config = dict(
    d_mlp=320,
    rope_fraction=1.0,
    tie_embeddings=True,
    init_std_up=0.0588,
    lr=0.00628,
    lr_mult_o=3.0,
    lr_head=0.0068,
    warmup_steps=200,
    final_lr_fraction=0.0,
    seq_len=768,
    steps=5326,
)
MLP neurons of a small language model. Each row is named by its layer, matrix (gate and up: input weights; down: output weights) and neuron, and shows model dimensions 0-159. Each number is 128 + 24 x the weight over its row's rms, rounded and kept within 0 to 255. Numbers have three digits each. A neuron's up and down rows have the sign that makes its largest values positive.
After each neuron's rows, "fires on" lists the tokens most often at its 100 highest values on Wikipedia text that the model never trained on.

L4.gate295:171132115147134135074080084113145110145182107136149133081157125175134106153138117122132145147147119124129113141146105136121150148106098108117119144115117117131135167113108145155132140131160094157106131134170128154070132118150166163145162138065139103138162140091101109113107120145076122177136108149111102146146124105171114104151135101103096102151182147126143139099149139094141170124144126147123144131124112160107148145124142123151126101125157174115138160129117137120107155128170174
L4.up295:170126101131140130133127112140102120142162118124094109095137074125126126108121112102127135096116129152136101128105090175159143138147109087133124147077066149129151132115094133134089130114116133123121104109163143115066130144130125122168146133100100108141127156122142110131119140161106159138170077143120103062105139104129167121158154115102131132153152162106136163116141158108130129112109151108097128123141146160156170119149161101079121061106142155140111125163109180123109140130147135
L4.down295:132139136126130118114126128151129152120156121141142135170157111132113140143082166162120113099110162119154178113114163156100131102137106176145138121085136124135131152130172091126139121104159114091120130154080133139109152153149129118116117132159127171067108143136168166153135114119125156148113140104086158178096114105100140173127119135142162131124131158060100145118110122140138142134148102102138110128136078142098104103126089112129110089130071144136126140105123122136143133172097076
fires on: " per", " over", " than", "very", " o", " to"

L4.gate297:127123174150102128090110151141125101142102126185139137149113137146124122157135082160164103133178130143095129153091121129140139173091110074099117092089094154122119134147133113162121086135119168114129117154134111113080154139158148119128099096083157103148118173116143154126118137159109139157082146123128143127073119120142146127129140122154156098129149092150117124091117094159152129127121112091142130171164130135136164129116102093159125170124174146102112101126125107138134138145095136
L4.up297:137128175096121125084204105128138111154108121146091121102106139093139091161114109136103148120145145125103121186126131183136129186123156139130104127121142111112086151125162125111112096150141090138134139129114136107107162151112173097141093102150109102090120132093144162126134124092117126145177158120127106140138095087115138140126114114113144137109146118089147107072138120120143130102157136118095156144146146096159171133129130102117137159089145134147129164101121113100086139162150126
L4.down297:141131131139116135163091182165123105141093148128094111172158153156151124122116121111139131100105141109159107137108120101109104099148070176107136135120149173132138110144114117172136116114111129092120104160174127144132132110134108135124121135138165124166085117101105141105128131106097123155125118088128141117139178172141139129087112072136105112147146135114104189100102105142148126104123120148150132101121134106123109148100091133088075115168104115162140171142141134121188144125123136
fires on: "th", "vious", "ious", "own", "ast", "ear"

L4.gate0:111099123097161098118104135109158099156123101151150145143105203110138141086126139118117135148105116140150167101133142113164129066157135103078142135145118094135129144164104129156125050130135082139156151117140114142150096129155134115155151142131130148153138148156092102133134134095130087128137107145138161127097167131104149112137104110127154151126156103159164184104106136147124114126143146120113157134144096115125140111109194127070102124094134118114102148102135133141138150146126118
L4.up0:130097137135111129107144137119091161124120163117140132168143121098152095142168119115126137133106142091122154128122137094124124104083143138137097118108106143119158149120139144153145126141170126132120096140109142134169101150112085139110154129187146093158075120079126178104126102135149130113126120160099156120095152063138116153140150147131121130143087156178158138094160135100110089139146087126123117125126111122134170090104127130094101187124128139133148131168178143171144122112100119
L4.down0:115118116123124128105150139132100137128157141110118116130133174155170115135132097121094154095126115149098129097144122113140072141136099139081107097160157109148141148124132111140089060134168194149111153127141168123099154118127153129202156129106114087142078119089118091163126124133153161125109118137121108105169136093132131115129131136170108152105169115124117196144116127126116110156123146108116119121099111117093137133103146131118127115084103080089134131120100143141137116103119125
fires on: " S", " Al"

L4.gate93:111140111125137133134132171117123165139111121121104162139118105148146163173148131125159104103106144147151146119126110127113071108122123108105187129138121132150151137143097139123130131128117148088176100120151094167101143122125135133113090117093105127120160112198125069144138122105152089093141154119120189140146116089131116160099109100085091136122121113130137125082144086104159119136080133140155105131139182138118150109143150116088144115135102101158132134132091133097126179117133129
L4.up93:136115128123122104150121114110137134125127118126092135081129128162074143134106116118166099108121137152098143144134099143105098172125092088118139134106111130157135099085127131123120125164135120131104120082095119151122134138126100152117117122089121165093171096121142121109114148110171092123130191077170151150078167123103157090143137086124073121098142130119130141107120129127126126135116148102157161155112130113093128105127140051111135142125137122159136156103114136113170121071119154
L4.down93:148135171165101113139144141164149118117146125123143132130085112158138123118098118139138151089142142123122056150162101149153161112132121076098174136101129119132132140128088116130104121121113117140106152141046150150146112144102134119123120133091156125097127101165109060112073137143151169147145127131093141110132130096125114114147141161168080109108099129169130137109136106156141175141117117130150122171118120147111090126140111145114090105127074109109145131131125142123162117110100142
fires on: " n", "omin", "p", " comp", " eff"

L4.gate204:122147118141103160099109100142122089126138105103086107163140130127146151115167112182095134113099187102122122160102093180181122141117138135135136130127168134134150139140079099133167130118102148110106147133154150140098123129130120105107142109098156095152138134147137093126113153107113117107173135145102117110111109108068121121163097140173134117106115134157099137171079169133151130137153093132172097164123116090177122148124115146095147091152109133136136121103131124147104114105119136
L4.up204:131162111148118098088120144122125095126123099117148146099159144134148123146129166078149153152104143095126116108127125137122092095120119133143153119111155183096138138123148170125163129105110144163166124103148161167112094106160136131088116183136149137142134143160128085132130144156141124112164096104159153124106134145134123120142153139150157140062100113151085152122121162110090133116108105112079163138099160155165175125141112152107130144131125137119172139095106141147136086102099100
L4.down204:124155162128112126144168099093164159127121133158093130099156161164123112103148119100125126115141112089125135111143140158143112120068144100089104175115162152114153143158134110142115138168116142141116122068150142127132169154138118114104119111158084131121103118087129090141145136153095136137083089089142129135159122139143114189094145154114130132138126131129097124165133103132114087116127119097133114085137091132105094154092102112125138141118107175101117103168127167133138105161093145
fires on: "ra", "F", "R", "S", "E"

L2.gate210:124094100117151129101123095123097094152137091127166116132104109128120120124105132153148149123126087107141125108133157096101123130105115128115128068121106102129178152105130142165139154145156163138130124151143160109118102124122124126095151096135164145132098103124145158124123166079116106132157080099139190154154154152088127118100126118106105115100094166160096090117122152155108115119141131154083102097153162142116144124107110123148108131152139154110158095161084114109081129072111135
L2.up210:099133166127125118135126127114105126151104115158123150090159135126101118099128153107122130148143107079150117116121155128144132165105087100163125126142107139153182124108093157143130170098140159112139119134196077110139115140139086129157115144149078109145134104169126134108150143110108106120167068130122133153130119125104093090174141151114125121094147168121158121132136103122093188110141138135111080080144117114101144115144112134148119139149131149094147087133152080140157115129097117
L2.down210:140114101096118149126153135136102117143116091135109115134136145100142070100098127123116127100122142091119130110187166131128130153131105100067065129095146105131148120126160119112166128096138128104112137160158132154111099110124142176160119151141116140170126149144116130089125101122110130155139112097147211163166149147093155131176131132133089149127112114078131148106135125165150114159101136145114083117136152107123098122095119085132105101123124149162148106113113115139144107096133137
fires on: " John", " they", "aw", " he", " After", " when"

L4.gate185:117110129110158084081105165139128134114093125144167137130122102141188162124133125131129142129118103132105142147113132129094140118084115099103118152159124127119101122182147096114115120084112074146135124108138104120133115135138105120144111120103115121114111123178123083161120142134151114142137141112125119155146128130096135110108136108139105147132166077091128130109081164108123115160138119160131104107153225136100112138088171143106150128098114113126109133090091138142129184149151088
L4.up185:134132112072084124167130129162141128085128150099178132131164111123120142145141164150115123179136125143121128119096101150156148130120087138123159172114082117160088139145149115157091093083096160154132134137101117129129132106149138158146127129159113116105130131114140161122176114123166138116142083124172104107149142160079079136123155088126132147142119120114151141102095143100124116146171139139128100126095181142172109158100139160100118139118116102102093157127103131146135156130128144
L4.down185:125109137133108130104112102089119154122162107165115185093094132127126090085152136135171145148162129146113151113114131145094105142162146133183092081117102103154103116143152106159154155135131131087105126103139124160116129157110133115069130170147134102148145113116140129105110105121141159122096109149141120089133112140146159126132115155134129090086131166132135122154137157125142141144147074127087150161108173181148143121113167110129140134104135149126147093148114145057143127106128133
fires on: "ov", "f", "y", "ow"

L2.gate126:122108130134154162133145148117135113149115090129127128103126142134143159150181124156120132114154153147122160173107121155117137156166153095070096128140139131174111156131135171103142133136142116118112165123113116088122181129133127122108125113148123156113131157130132120158098146097169180119174103121055147117165084164113151132199126097152143139162152139108147133134124147132131157101148102137110127103173152111081147119154154118080108127138140147122096126117111116127132128180138118
L2.up126:109123134113134125124163174131090172135110082150128138155083111149092137128116142108148099108111131159122128150099122118097144106121112151166128105160113107125158099121136156122145149124106141159145131123123149141141122141164107155145107128124147101087116123110106128124141099171120078119085109133135127090118135108184090144178118127142171084116160132141124122145117109110143073149159123143157139147111186072110153141179187124142153154160105128136147096138140170127114106113157115
L2.down126:106112102149149091182120146152177148084146073116144146143118169096150126124109149102141152155128115159146123164081133129097131116136167107108154106100125156144126114121104086124122138121154135140162152145151124098127190149130156128137175104069113114133095128154123134126088123106152172106137140130093129149195108122118116130132138118096108108170125125156147131126125110132121114113134118124113114150193097111095106118151099141124143119156103135111116086090111105105151155144159119
fires on: " con", " ob", "uc", " del", " sur", "is"

L2.gate315:166149130151156148119140145144098122101125135125121136134108130130141108106148129169139104101169156151137135106134110109171147162160146106136129107145153106140122170215180123148126121137115101170101171147196136093111112110119136115152136125090118092116163157143176128146147102144172134150106141093153091156146160109106094139178158120157134119107152132127175116079105134141163131135137125153111126107124141137125141153132124137169113134116167132153110116153118140095106131153115103
L2.up315:118105082136140116148114120114164106119120095150146144152137109119106116107089101109110147120141137116148158130134119095138148095148160116109134134133104091099177151161109136101092093150111095138128139097122164140124096143126112155110126105161083088146101103144088145122154135121175133119101106114125126194108166157166138128112138138116110116133121133116124155135144171093103080104149115123112069106123079173144138111105130185112115152125132065163152149123130117119163154113129124
L2.down315:153084179128112161139113161143129118115112178121119109146132128135108139143142101172146122157158104187103148126135164164103136128130115096092110150105131137164108101091118078111139166119144180135133098123145069140150084116138124111117146157137134107128128129130140122125140092170098100140143153082077149169153125118114116135128107141145093098142110100127158150127106097113151115145104119186166141163138134136116145102166164142104161152162131143127139122157114138114134120133122177
fires on: "c", "umb", "ink", "iv", "inc"

L2.gate221:143117163107118142142167158177162125117118157153127128163174125111082146099144113142131126171148121107144142118141083147150152135162102154136089100166133120101138140151098160100108120125125132134114121157132116145123142096114136125126140124157094132128132109117110166109096116109190173122127118117082137170173111132162173147137147138091154162087115128146116123107093093111150082090129100130113114079103120105159106079134138128113158144138110110132164107108140113095144136159090120
L2.up221:117154122150151128137129124141120069132136155091113125147134123084100141181139104130173120149106148067113133133124177110131107138146117130121095143154141134150122154160148143103124155146133128102141128131117110123115103110130104164108155170160127090133151143131160084120091121067188131145129136110070095108165109151097138168122161132154112148131109091108129151089134118102119116093122112119136082119140115115123094115151107145162103111105081124113130120118100124092147078144147159
L2.down221:129153102093153166124139119109133178156149151155081116098106107173138143122112145125151150138109096134105104125094096114125125106156101133143104145117130159076115119119138095136115139132138122139111109107136100171087122111104096119107130089116140178123149128115123118118161145170097140118096111160149142167075144087144172105132121115110129131138112150148070134149168116152123136127106119140137135153132148113132165161127135104106177148149107069129103146131159159163086118121118072
fires on: "ar", "art", "ij", "y", "arm", " Music"

L4.gate221:155149133144171147121117165141137098122111124133123095123137077129112106141145111113102134156118122145118108120147127164123149118084124146162178118118123122125132113146185132110106180105154146114111089097130117128100159096145110168123134121193125139147106148168139200123133174135143135101160134102140072136144139159116137137146109145092148157123133124118091104116155112066147121121132124105088122120151157128134127100142125155161147070145101116122118102074098097131123119138147097
L4.up221:156103145110153083119178128136150089147080130119119130124126130112134103119106154157095125130109135151134136137138155118154136195110137111114144147132120111127106145159165116121131121151125108099144089106122147084087136136141146184137175133138135096173145184147142169094141136149123115164124145150120090130126141086169135120206094163090109148127137138134139092145165139099129113126133135092128106099124146153087106154167151101129125109110083124148140116094146158130119122111113133
L4.down221:110155186107125133156136141123108145131135141207121164104109146105150134091132141130057144158109124091099164104143086152126085107108111141099156128143136126123117144121160118138158143115106094144109181095122176117138107124124113109154125111124123088130153144151131113160140110156151127140116124126108149107079122121118152122112121140171129101121158140151069103095122137145106176126091115123150111149137090136106093126110097127138151143125146107089130112134180112164127160144099157
fires on: "y", "en", "e", "ob", "ill", "ie"

L2.gate72:164144137129095114096146127122123119115141135113142116121105139113121121170170145125105118144142083151122168160125137148142111096151100134138119152142091107112140133117178154108130133122168151153171100172114134166114120110121165141149148101110159109103174120154070110129137115087117140077117092177127110155123129106115171100123131121155118142185134101133103127093117171157140113089148141137097092130157140157134108118167113155092084132143105148152117115072137110156136110095136115
L2.up72:096132135108128097099096137141149096123087125108138091086109094120154132131140167140119110090139080128097135150127149156094140161128118148073140116136119129111140133125158137125082110085130139156135122143141100125151163111099129171126150152123124195129173099125136144154169183110108160064142087131153108129122109140084134166169108137148116110139134132153095108137147090122139159130129129139116118129150167165134143107166147100125152125141093086105173135119135131142115095141139124
L2.down72:105110214136096150098094075151128105139140129150160126123137115070109157099146154134184118143110128123096168125133129159075117142108091107126086130156147117128078157127124153130099101125084119135142120150122127143111102124094127118096112133123122116131121095111119125147102112087138141146158101116131100155123151142134146139159176136110136146137130114162088142150156129131121111094114141105157142134163123173127097148111126134149069080109152082091147117150145115120158130133127138
fires on: " \"", " Roy", "',", " English", " French"